Part of a small language model's weights.
Architecture: RMSNorm before each block, no biases in attention or MLP, untied embeddings, normalized queries and keys, attention and MLP in parallel.
MLP neurons of a small language model. Each row is named by its layer, matrix (gate and up: input weights) and neuron, and shows model dimensions 325-420. Each number is 128 + 32 x the weight over its row's rms, rounded and kept within 0 to 255. Numbers have three digits each. A neuron's up and down rows have the sign that makes its largest values positive.
A block is one neuron, or neurons of one layer that tend to fire together. After each block is what it responds to, as a language model described it from the Wikipedia text at the highest values.

L4.gate1301:150134096088150148147100129146158158060156159119115158149125119084147160119186108103150143134118130159117065164113102156104165125143116157102126106112090100093159143172149125135138138041123123157121143137152125148145066076076131135056078140108142103200128182134122103091155113093135121115
L4.up1301:155083076112086145097165102105208116132089205121127143127151092097106164157122157118084139215114075134129117202151110084130106113144156165141085099141127108138169169194098148111105124113143181104079180087138127122087077157136172166109063145143127117137139129141132066095189068166090155154
Responds to: Heading markup and date headers. Closing = signs of wiki section headings (==Awards==, ==Results==), and Date/Year column headers in tables, plus occasional prose "date".

L3.gate841:108153141163137099104159155115117121113155086140116106116169128098089080126150119106119114135146102099090137113119159148174125103131192150130110118159174125175159134172214069056119182172102161070172115096154150131120151131156188076147106089173115157168075127163136104164101116114122190123
L3.up841:159140143148157136133178124069114110136139186122135096071086112127137133108114160091134089133121117106137135131138144112137157192126129119135057120150108112194124123053123046104136155072161131080143112099121144157134168139104161148143112095121082169134118102142156123116131129112044137152
L3.gate950:132167109152106142134154126093091106141106084138121079131099131106095089130148113170217079136128113102076112133148091087090113156094116086095108131225093183100159158086128137184097132155148161107122161130115114132150128129096179145038158145064125101188129108173169173134054065154156121181
L3.up950:173133118121089154142082186097155145147099129146181084157138105158128154128129191154182132140098089147106122129144134163128141100152158056090104130153096147109162129128113096149150097091135151108169145143128133139157179035115167178084116132132120104124171145168107167142129107112192109148
L3.gate993:150105148179138054108129169104095154070173110113137159103142120158096167146097174123173126128131105133075122151130149151174139120181204182109123140106132123159141172107162151121105139114133117102122082139098213128150106136088145119143146123128046077192114064093092158136118162171167164183
L3.up993:144113157120154108146085120115108089119070100125128060141097165126130138078125118167154135110097083093137097187060143073136125121156072131159153175119090133161198085088121095108114124178122165159121168097087174159177062159144141113085162109119107166078103142123096114146220142125186110086
L3.gate1453:148123140119115118128119123102136102161086026115197065164145122138158108150117125097129105150147083113122096079172060100165179105125175161163154073175139133110124149132163091091156171151153084144178114131154118088123143136102151100105126084128098091091122123143121121144128163115192073134
L3.up1453:144135127134117172049155119090067090144082092189147103119143145101133156159161169174117017167111136167149119116105099136162109163144142189119074130123143135150141119157107085106163164148133116149169087104173115140113114126121131124158190145173100173116122076120056125123085143104136164114
Responds to: Markdown table separator hyphens. Hyphen tokens inside Markdown table divider rows (|---|---|) under header rows of Wikipedia tables, and weakly hyphens in compound names such as Abdul-Jalil.

L6.gate64:106118158106117163177144163168102127110150148155121111152119074115063131117103125115111140071106142144119072127137135075128114065133111135125136115152096097084090129160078104100141141159159141137144151111163124131126131135111126083141147165090137116206048119122155164072112071101128147179
L6.up64:162151131151155155229119139125088155153089166165119129142192120119142114121136108157144111141089146141085145143125145170153089088193144144212129131150157125096150091118125129117188146104178125130126130159165147141119113127105150129141144115116155148118104109094082119126099159157113156125
L6.gate275:125139116190149101102179164144133119128166146094143117136114073108163140125120144093062174185148150170157115121115123076165170132027120161050128129155144157103102141121158138111090167147104145144144103146109170153153120130123170077096112195132080120087170126105092129175147119204092160142
L6.up275:133139142109108145063144097137122146073112156174103128109129115138096134087156129130069137091112147136125111117079153110113150157079098139100118122146134100154058159129123197120083133144148171147150115146117160172156144104089134120126067129134150102121116140130115142107147147193124137129
L6.gate410:118140133213172113115099081123122135104156163098128152154167129098147139153166160106116141103171138104104136147176141148121098061110158102167146131088104114089106164113089127141089135151150190124135102108104192158100068149110148100120106122064139183146182109087081152157136138114132093102
L6.up410:113075112165172130088183096079023142175202160151166116134157090119166099150144123111116110131166102075089098111143101136121084084135106150114117094155116177086143156165098124138167100114145108102073064129149142125209110092130077154118130126090130145179116151123120204089152161122082110103
L6.gate482:148128078137138219108098106102110145093141145133176144152032178151105132048149098112160098168152117154147132140221046099162130104080096153183144144134174064183189151110113120129143057120094104139152065143145125100153086124106104047163105098113123162146134078151157116170184066153105133119
L6.up482:154152117186108155098150131119131167112148130168124113135091118109073153080129137162123136110087152190130141167120063094132134139069133207172104153112213119237086159114131090086215031163155108138141086090123129137162174131117139109185125111126116158151125087111185126156176154150138129107
L6.gate521:120084157164154073087091136132155081142143102099084099129120111129131090166169114150061166154119112113151134167106098136162116197184138129106174127163131164069195104095099175082171123120144140122137110123115115074143090109120184048090178143156082079141108145136107140123125130133140097151
L6.up521:125130100123160112114146200119072124134150143096125057181112153121126047167089199133080154183176124111110030094091058110087165118163124145111114073166106132162100136161118130129131124137070107078138125171131092119102076141150149076194107072118109148132097102116127142120143110180159079124
L6.gate920:120134081120130110114163126134132175063125082202155126197133082116120074171129117097138146160119138103116170166104162108111101087138116137104193124138106162131173109061086120100068121125121193123126107115070111177174159165149138126134170166221175115144155083151154115098100109125155145206
L6.up920:084132097143109143171188094137117141093088168078139127120096174184055121103124130096179110142141150128087136115131142158122159138164121166142163099145143155150153079159103103159109100154098135144169135229133095128119139121106071110145128116088085190182102137066069182117135129148112102164
L6.gate928:169126091147149144095119130135144140092157156076122167138110120140108098080167092032063134090120120140154195074115089125136196160184074101109122082171130104072136134101085188073116119162129125170138139154127056100178117205207086107113148168143193153134091120107132154105151170104119151128
L6.up928:054136111118129098103126091139163163159093115092133114133144131180130155056117144083083136105131176128148199135099101186113177159126114141139153090166079086164142087146075106080145130139163152112096094129139096123134111060158129117114120179130093138139054155068114163158147128130163125116
L6.gate935:172168137138042136111124081103074111176110149155187166124134080067128112135095125117159191151176104122079136172150111096166117096160115096148121141179105088160091110175137106103163158140177111127112147123118142099103081130171121159125140119143121128109117063157110100119136085111134079139
L6.up935:104167131098106106099081090128102103128089128148138148129147065089136118115135087115125123147123120150119122143186112104165066105133129155103157141090081129181118152183098113090147124105201129136128131128070079100117143171158150190135133154135055140116126068089090072114171111123099107143
L6.gate1085:104184093126164074162133084170132099144145093104084195134105092143130162101104198098148193100117077121126143126109128091094157133103119140193055091129166162114132124143070137114116121168080183085117177144135049121168127080196089143123107109191112132130117221135168144075122145100103113139
L6.up1085:111135213120149133128149112138178196102164187134107171080120158124076134182077100102156121122163179112181094166135144126213140120103142118190128160128097110122127144129167102125132178141139152174126145144074086177160123107174110142144154136068156132084133105170155156126148189144120176115
L6.gate1103:118087153116182096157134122106181158134093209135138174069149103109114174159139097130100124130098110135100101115057123072140141135124082124095200152145132095053124115101159106126119088109149103090141081177098119145136120163072109104084110110106115113071126104043101141098157147144170149151
L6.up1103:133055082162072138174124165182111118118189109129154135086093149136144076150139138090167103149171132149118157138060177137133084110138120133143145107094169149123112191147143060124094156202132165138191091094147101093161128142095140112080079121098077134111133144154151076100115116132078128160
L6.gate1175:099152109119097136156120160210118166097090203168119107126123120153132091087137136051129141069136142057159104132122123152131140123112120130107093111122160101094162173126106164161155171179150117142135111133163146125168092178117144098154122124117100097156179101155122165098101131151129170138
L6.up1175:155171131145087131128061113163170092126081131124090127136117143108150085093154134118124169065127138155118120135098099197132122173133126133167121172125096149156117126174108127156148192111130131147158071110078109174081106101105133110059121192153103092124110149137074128102166145150101128151
L6.gate1196:145182148160189150086163106102117179096131130075080179124068138133144083126060167130132161114098160098065043181119170095161091125162146171150131133094124200132131077169159161089178148160150140157091170148130121141231107147137138125075161095106197186108186095120109093128167110156078081142
L6.up1196:166123105149117174095157146110130111111104105086132127153109172143212097127166120109089203100105125067123098144098120123136150083126094168117076096182141145110133077072139165114176057158081147139100160217125146064121105080120110139103132210146147148097130117089055124092147091113162136098
L6.gate1370:134087103147147146101177131096108134106122137087188122126173154143122097072108176115103078168096164162074133115106139139074131134094138095187062141166140098149137170107148095070105132132132161103164102074145081105132157121059125168183132133111146138099107150168115133136076080122139113144
L6.up1370:143103176101069220100131107125091125191144091172185112137155122114184132134108138136081148130100163103040128130152188134179105133099067141131098140118103089163185096130154179124110150154142143126197114041103048184093144127178162104117200146189133108099117151073128164119119099173154139142
L6.gate1417:101114104101129128094132133115134134141137108095091158114158118145163125130108092168076109116122124116136110149110155130160187096197091095104109141135100110159156089148101152165118154080128158109103096175108152104087139185194164165114154147116106086122126112112131194122190093213209092115
L6.up1417:109143144124151169126128172061140120151099139149099116171149120125108141189146087147122149113132141138093079085117178061137127133072116122171108147128090099115109119161163143166107164116147069088090131098159128119093149174118095173136189146167170174123115178206177162141170088128145110089
L6.gate1435:129086085160184170069120159135179092071124136098099127112116152115111093128109105120103147156110118168150142113137092124129132153122130090130103144116151136082137161089168148116102099075099130181147085147119148066111091200113133155147118144116162150176078196131135137183090141255145158187
L6.up1435:106120157064139125131103147152127069128151100150119137055115182135175126116157124122154118117112113131130138150182155153157120131133150138102123161170073118075103140093144130114102116114074165212136128079089118136142089128160099110066095086159061124109097105166118167111177121157117121127
L6.gate1499:200140112183125133126097123136099158118153114130128160139150187189169140108109084156102125078139057131063099169076101112135122121127139060153122202150138140098075128135198084175083143152142156194116130149146115137127122080162168132104154172135130180117152160161102130074118128146120138133
L6.up1499:194076127170155127146158067098111160076133157192121157115126152123121131163097165141155132153185131056089108105131127099123099094101138122092107169084145098115139138146145100154153138129109140103109175052096133123114144144155143166103159151139120157116118082124110141039160139191132155193
Responds to: Section heading end. The final = closing a wiki section heading like == History == or ==Plot==, and sometimes the period ending an article's lead paragraph.

L4.gate486:145096129112174182112085144102139137108158108138181143146071052097119093166102146148125195151101174199141116163133150169168160110124087118117140181152145140187071190147092150095086116106124150131077132107165123157118088195141145063111179066112099085066139092181077148135128096089130158112
L4.up486:121132189128062112139167120115056119111123185142117158096134093173178144104122137147092139124140158157161169081176113084140067086117174049171096164091145154201090112170161118170159095118117115131125084093124144124105147097151173074120160091123175107129129153161104143118151116070071152064
Responds to: Markup separator characters. Mostly the first "=" of a wiki section heading after a blank line, and "-" in table divider rows like |---|; occasionally in, hyphens, apostrophes.

L6.gate27:117119185058174165124176094165118132114102132147107176140153112100159083124115150073168111084156137201161151177101120124172155137169077093163088090139186133107151111194128099110150101119175122117118127053141120149076123091087139169129222041107087102140129061100126133127145138140133170113
L6.up27:094161157109068123112118093116154149086125144135166116118143166122114165169119081132078118137139089150108170168178141084100063170128168121092137167107111176115147110130133134092129123090076053122085130122122168176036118098141050163125099129075165158129130102173081155047152143114101118164
L6.gate188:149201108147116077133070133105170151122139131082148130111135108147103150132098134113208179096119178119161114137180130120124171141130075138145091129115088129109106168093107146135090099067119062160112108142118133104155124175058170132142178131135129066059169106118144117150072127098078079136
L6.up188:116052070137148093141124096160151093131119160111141090124171108084096127118099124160143126158111068128151126044130116103128168106117128123159112209147171109127145101112112108157112111150095185131068124153110160124092160079129089108100081171115147176084110143132140126215143130143125091113
L6.gate476:105144118154106179094053079184154096114120129087135096173163172086144194143087127103087112156120127156175081077150139095106086097096138138175057095145145096130134147137122135130163138125107163177137097135159095179115103173139185098123134122112139184124106123163152170113138115133157149118
L6.up476:114145142190112170154140094117092058120150151157075159097099140176093133156140088086129158128084149100097133196122080160039116201125132151151156151121119112065152143187078121177139119097139159163074137104087138122091158083131128158114104117151111130142040153171145110138176129110136174136
L6.gate562:122162151144135146080084149148188118173091140151094130108151137156149144128116106120151126112130101101207134121146143084117167095089130132117139123151157153097129079100145140152162215154140112138126143146085062146112123121117109112116121121139080116101114125160149133178150089122129143133
L6.up562:135087140069118175159144146153120163121128097194169138176145112140089153124103160076122091063126106142121130097147149117072103103113156144100099139101109148105157095123108154143108156103108136131147113122141170139103047156100069127192133151143217150058090089144121130174102156114112105082
L6.gate606:104108173199166081104109126102105147126072150107131125151144073081157185086127144114147105135141164104157103162108159143095142119111132156152143137130086142185165162201221114108120122108117150146107133096212140150166084126106172139116184124025145157130121139070085146155127161148067078177
L6.up606:203064161157079142138124146122126103159184102065195139090152143103133120099193123083128148151187112101130094170174131166202174116155166081169200078174111167159174145130093121104159109180189095122161147153093155136122154127143184107131084130058179133114138103115130128146088133148136109189
L6.gate668:177188138146129171156122085164132123141080145148121040143142153139203101131143051112114118092047108139113166140120124215147040100123153122089121079135147080128134140120105130123144138167141152152142154149174130094101137101182129090095150162129104132159139117185189129156087107121092141151
L6.up668:152115077157105122067093112159078106147115115099100144168149148092136159129146178160069183152109130087145139069053111114113111153156093125149077138078168130092182117117158135180108123145152109183159131141114075145189102137223144124134203148171164148111106157128126166159131157100125087078
L6.gate697:147134167149169120076153076157203139128162149089131149152098168119099098084137154115117103138090122152071159092126117172122182100150140144137136107129187082119139142149129113154176108182133168098138114139143113182127175111112147144105119114126133135138121151132129167140150114156114101142
L6.up697:117115144179157164103137059127111125131172105103109127130128069073101172066147140111138111199115152128104134116155129174112134109154134127182118163149124117144135086160145078082161111106163112098167170119125095169077132123137126142158119155078185157144163165138099088116126126134160139157
L6.gate918:116076180119073128140154122117132094136113160099134168083194074115104067119140125149129131149105182150195098117147112134122152132165164118101118100136121146099057150141124071117085115113051102103105164141163141149088110125117138103147131144116117147113120145143128144129100134158090206213
L6.up918:096084145147202123176153100123198192130130182147150200155188130144106115149144135117123106072180123119164130141135090071137102079134159113206137137150120142091170111109117181130115135127119115110164155154121157078141139141136091156141146132127161062103169125067183122128116186161099095110
L6.gate1101:167125153167206185104164197090151132107142182100101133102102199158111084112133131130091161163102139111122126166116143081125162191127147149118091116113173096132180105120125100155127103123148111109180136127118108108058101116132152083125159100161089120125146112154152183101156166171138112139
L6.up1101:129142147105091123128149121139148181163116156108117104171093159063149171126135108120132143157137135187127141129126127121125094163165187098081120066100096143160115097157167134190149172126122123100088074125133167043121071156122114117112135118164126104126147097120115133159080149143074106163
L6.gate1311:158175124118081099113119144125115151153111092095120125057125064117105121094104090083134115206101091107102171148112102160122136147152148167133098108147180093175152157133125174090190159125097133141137128170130108060116099124146099155194168124139110150146170065137098122072139119132144097106
L6.up1311:136095123128124147104136251125111140154135149144129115123122083138120140105151175091130148138124147172150089140108121170153167109113087114182073160115111134126093116087103140112187159123112087089147069153083120136071129079082038129130161131169091150172081113135081188138110138155155146098
L6.gate1327:103137162115128119085149092163149135139170189140118131141171026138122115124153187106139077139139114167133161102154167147171092107194124166119107088201106099131107173073150121090064130089112132126165147152186136148178112137146146090108147084103132102122147088175102100152191051142160136122
L6.up1327:123190182055153112140168157138087124154119109128141125115189138103119122133141185132076091083130151136127155127167100156131136125151107131112128128105122138160157162081120149122114072142164061111152103098113117118156122112229095117129151168109171141116145092093143038128158035112145141139
L6.gate1354:188201117113127117169175102146135153133116104136149157142117125113115116106102106117153149167152156158137174111066084095135165109123109186162174056179124139186108140133186135140152134120086101162090106134159098143096111099082138161123147109092163146173114116170140074119098124105130095165
L6.up1354:132091130092138107177086081173130136161158193143145132166144133144084139080134167186130124124158135181109154207065107046111115131154146112071108148177131099114173142107121189180163167091120170076189112149207167139115065169130117143116130142116135199188102135165176130112133160144082144112
L6.gate1569:133172128124113111085147147170110132182056161089144177096127125084170093182102150134110134072151154143157068130097138117111130135124136148146131161142172149105108113148170065107129111140178088086124135147117099106073112103098130154156079125090146130096151198130085148198137084130141130138
L6.up1569:162192131151137168134157146154099148122144138170123114135181108148097109111155093154188147161175103163192121115171145155114130090166172135144210112180200152102139143120120106138158171167110167069130067179065159072083146150097134163089196192085070140089125118137108084098173137086132053193
L6.gate1586:125188156152147113114121108122128161060140126122153102159136096153158099155079096105078154088127099082134083134151147204118137087113148109111128117112110132122139169131133105134173136133148118123051125144094129128117000150115079108110176083069133085106110132138176161137134123143091149109
L6.up1586:101115114131102176148123163136153156087117117134149173091073080091111172116137053112125122127082079168134111085089135103174160164159111073184119174094123116130107142145107096126106127088108125153080109143129206109096107152110200086108113151199102142116188113099089125057130073120151109077
L6.gate1674:183167165129158120133105160062133120100147168116157053110148160147151093085096181123130160117145066140130111157126065104094144121113100102173089167142111106166122146210138077153149169221141139134163146142087077085118139077102165097109105187112147136114143193143090116156113149151137107121
L6.up1674:154202152111097162108157108113110144103126097157095113142157132158129077079155121123143146108111081138121116111130131169118185123108099081140059121096113165126142167083095095149119121130134094062100157101162137079155128208128221112133117171080095152116140096132071124149111146151094159117
L6.gate1696:137144093168116083158219084113119117109116124167105093173060118171114040152110162110050134112156103155143107149152128143138190085165106092127131222123134055095176173189166091091164086103152164145130124105183160168118134163081099121141166104140115109043138127123104175127091130147123155117
L6.up1696:178162172087168145148077093135093147139140154105097118045182103112119145060090113137170098099139106129127184098098148131123134134088102108074116061126153127067109076123146148128133163132089106111084152107078133136179161130185125096117171049153132133165102150130134092188072134106140143159
Responds to: Table separator dashes. The final hyphen of a |---| cell in markdown table divider rows (election, census, award tables); weaker on mid-word pieces like log, ric, and bullet dashes.

L6.gate1:191152030143152158147160180112113085145155189131152105087030125147156133101157128082092121139103117142096171119087101160110087125146115147094136118096138113164088127082092142150103125210121143162142139175133112150119146099117146100174103128100120145139106109148136097133140128111132144177
L6.up1:143104153121104147152117116137095114146098111107130126062098166098160110120123123148143137136152121185071175160110108093095148116120128150090128127119112174127065106101144127138114189138101120139106159128158099082180134158093140081145152088088129146177097066097138110147124150121162168180
L6.gate105:134186091138057098079147166145101110188170087162089116121052106090127161157180160107195143140149143128161138140119109149182165088154191128144171107147152123141126128203102100147069115097120129079088196109087126143119190108148101079136128093131165115153144170110138154050105141124084143131
L6.up105:174120127093127141135119181146089124111175080082117158116147132140105156188099091189163170195144172099146123138157168147146194102155144061155106085092141151117125065184134119126169101137221137165161159145073161108105117129121120082177181143084092165111129159119147118073102127107128167183
L6.gate121:067091142130100129134063157150115112077197170160124121143126106120118112098146148130160120135133072138105137052129155176157146113114109096095172123078220126096079180129112083192104144097089112105133107084108124122104095125129143127157091164133080143125139119133169106137126132156091116141
L6.up121:089149105115110158158161112127110132130097123135163174046187130151106157121099080136131138144137107152146103162118101150136119174073158161118128123104112080107109115137120134182140163122153183114119116121153126140140144114118130100115140143103133106051093131107090107073116137137120101128
L6.gate193:132126112106134139075139158168140100123142145098135129128107133090131116107111139159145184099095130090179099163124103140158140069078061159165086128112169140174086136160163135127067117126130148134146128147185103139090147129120116087129173123064139133166106099170116087155114169071107144155
L6.up193:126143149086169161138083111118153089117129071146211095113117078112125133105100103114181122087192142131111066142123177156179101175132171084067143138037108109134115114120108175121100169092161121154124135180062138132088120109122126146133116156111157111149083140076131105121117151158085168200
L6.gate547:164197131150182160100106192086123152141154096178151130148075062110093090092185068142183131101181160119149144176158155143165140090110074094097077135121127115168115155144107151153140110144096030140153102137177123178127141120127108112142139176108116139181107115089133157114132113081115163167
L6.up547:115092129165137193108136117091181139105143170096161136133114091132120080197177137147145156073145129068118115133164125120176118151219116134162113085109158098124133118148140123066126124182099111110146161118138106157114140147137117120150155164063065218139124155132099125113133117078090150217
L6.gate635:077120081121193092121162146111167119189135157168072166127153105140103160139106091124156103105092110112087136247170154097122159089143159159104134119099149145100090126151135151112115157124133137150101137090132160127161127170170126082131150165050133196127065183145155107158144126099105116173
L6.up635:124108169101098111142153164110160140131184146107109138133068120106098175148126100175072114116155129161133135146097166189113143205191182134143079189178158061078077124176086139122092135109137171158127116131149145179130135046128141160097127067083128106108086144149109072183113154138115092134
L6.gate751:059089131161144135131132200178144121068092136171094089135143068118107110090138122158197165113152126137145106154167132127150141116109113087106161023126079135117142037167210121144067079098119083153103104115125116093126138143126127095128150158027193168105113149136120114142108164112112206149
L6.up751:090116134186134123100093176113127142119163102123099162120081122141064154103109127137153141131122070099121151127160121111103148117161168152141098127143144132113139116152117130149118148133119059113176131142146160107133180157123139116116171122061112136125093215119142233118172177143115102108
L6.gate1034:056080144172100147150213113091081147155193151179127129099112103122092183099144122128134108111154085090085113092158172152121170145137133140125146091116150141201096137103118135076150178139181118094138093165190108114147069096092147114177130119143140107138147122108078147095161007135122201133
L6.up1034:113169134119090106178093162116138156131153137140114136180094134094119185172146114102104107118105082156156152140164152144166132145136117155056150087114246157162071107136118132118130152136142066165151132137125131155074127155095107092052137108165104139127136103109079127130138172133046154120
L6.gate1069:100124094157105082169100115197165182139150150159124129136129102100121138137156065102158156094180138063102079093124151105115170091133162121157124081074167165124127149127126223142141147103109131129080095093100179148135091128179122123115100123100111072107099116150104083128136132104152105149
L6.up1069:130194173165177148141091152156081110103094134114164064123142158137179191182131100153174084107144166108130127131128146125084086145163154138055139153039134171149134093077063156148121173189110106139097142152119187162145141198144089127142144116083057081136096092138087123138129159114163159071
L6.gate1093:101101151122125115104174149187104101087149148127094159174080087119036130104114127087112118118194198135171107069125152083075048152158141199099115205090113081114113125111126119122171104127063151120146118142142083121136116120106117114122153168091115147107157204078140132103088148150076124156
L6.up1093:118099114154110076108134106131096193110176076119096166156144090123134147173145152182152119112152145076139126130151167131170107125181159143129092107163155126094118156146170143152145146103126131110113127170111096110117143118128158136153150191097111191094174136157144126115050183074165212173
L6.gate1173:104161075130091143161113179172131168143144159154185142090083077126127184148102118145127140145086141174174121178109089107163136051192150226112186140096085131163100116150145123107093158135155111151116084098127112124152073120146128188154191133145142126082126151111157139096120128114100089144
L6.up1173:115167145146126164094163162083139116097095130091182148141112119143086107135105139151185099051107099121132127159107091069168168133144129126147150164166095116104084157122119110116130141179109139114150104076111170084139154159138115144133086119139096142177130095153054187143116108041131153138
L6.gate1236:175107146116171106086164103104126145172187104087155114133115170074190201085190169172124073099149167154139099174134039125182110128152114141140090132102127091087117152130131130113127113098103143109155136149128114143097087166075144121178134089085173147123126108119133143162085121159158173166
L6.up1236:111108174128122142132147177128142080118114163135152104108141025084130131084151134114140163102142102171143093125128149168153086122131139123130116175123119147150138101102192146161131160118104150102159168137123109079155152154149089100162108115107117212100168133141130174137104106140161124111
L6.gate1289:130175120076124165116089061081114146126134125118152129179121108090179143154086122178146137143110085128135103150148153146155093130106087149137080133158181083183134148128126126173121136124148147144132133125140145041149148132127099135090039105133149136096179178100121147093116151074149151187
L6.up1289:139117134119181096082101147152159092168125110153117143093128180155160095129055146128088087085075058123146116157126107163149106115090087106143116162094145177104146139118117134070140144082109166188101119076113127137143133154155133100123111136047098126126071072147164126098117097134077121102
L6.gate1607:113128127160154129108118124087108169125175179103098110068076170090126104179101120132099097123116163139105119142113169097139096056115151107164157115157094118145099161161168182147128095106166136104142155127130145126135155097192051079144141093145111126108184118124142132124141132128148114124
L6.up1607:130152128152149147099136167078084148117175142087164135099111082142102166101100142106147083081083158107126083153145107112108116099102104183166130141108120120111148126134092110116059104139132129174150161106169145098092133140157119092094176164105156152173176114156125121131160080089110157140
L6.gate1675:160198154181163106166112128194135128135105070114096097130121174145151091011095174121096103181112104176111089110089086095139125097069113151119125083132069112081152158059133097151136109150090080121159132105154174130055103160110145085163084110125091119119118184118114085083071060104110138112
L6.up1675:141152145188131183171095126137129183152115076148144063124103103076127095111078178155097141177171132116087124099083104166117133103186140186130157133058112166123154187089116073076090143092112112145172150151123162090139110157077160099132136153111085133104161074117130137188098144160105123121
L6.gate1686:120096095107146138171054122169091158129129146166152133152120130186124149081103127149139152076132115105094182107099147105090152158127065148103142120121115124116110148109073151093114111111160103155155155163129154164122192128142128137165158162151131124192106152158174073121164123164119129050
L6.up1686:151113099132118146148188168120153155157105083156116109115132088147082116051130114091104121180135117070124120127113114076126105175164105210111165072136124130106116153088131144090125081115091145129098163110122100145202164118086102157108152129116089130063111159118073094122113115153119094155
Responds to: Before predictable continuations. Fires on a pipe after a table header like Candidate or Title (before Votes), or on in, of, or a comma after "X is a town" (before a location).

L3.gate354:175183129167189082144154119116152154111079113125176118174133123121113147181124117075170110119111145166116168110108022133108123154119112068149104122141170141155111129174106149116143148157078146089138156130074147119130154158102122180082142188073099092120170136124128064129104129169111096143
L3.up354:159156134120099088183167139123126140127132107155142138099135157114152148121155145122119086118121115123182089145109154139175131190125154096131082132118171161126166127164125168100167173138118074124150134124107131114089137143086100165149110134150077109119097156124106125073107091169087073186
L3.gate456:138099082126097184167135182133211192116119111138079106170115118078133153181113142085089059146128135166181126139106142168126124134115130105156134121132099132152062071155139128171131144128106188066142144112122115149140123076069142095166140164072132123099144153135098135127105136087138156129
L3.up456:133127089143176126155159149151139134112103108069129113151136113135165148131107124127108160215089118181081090108098155134145110107134127134190142167129123168079095117112116149104133163123176142117109134152135084151182153123118091126158123162143135100061199170106104126184133079135192137131
L3.gate541:127132127097153184152124130203174125152129166109152137110122167153108145143098133165086135195124127101144161168125118116080114170213155122117117139125146126145177134089075146148161176132182134118123112162128184078113147104147165098080133138143137105145124114157182074103180160167146141162
L3.up541:207121103125139139158101115123141115115139050160138110112122170089160116054164152160063155180148071156142143118104108118111068122151141145091072137114132098131127154155146150140165153096166113151134148071113072132129139089133078114106114173145160096096155122112105143209158117170128097112
L3.gate1186:131172127117186108103117147070068124127065094116114121149177057176113088108096117137072077105084081140123177168167080122123186079141135116147118104085081129127135129150150183073163150100104079150092046165153106167105138134153169148163172106138092147125084114104103089127150122156120095129
L3.up1186:067132117096079121150154117175140162072099073081137184132087141100097054143121104141104111159101148149117143089094098108106104174093142124089107148126149148142178176169123169122105163140174126114148134077171145141134125130093143134138157106106151158119062130154134135174174127125130098178
Responds to: Wiki heading closing equals. Closing equals signs that end wiki-style section headings such as ===Career=== or ==Subspecies===, sometimes the slash or dash joining paired terms.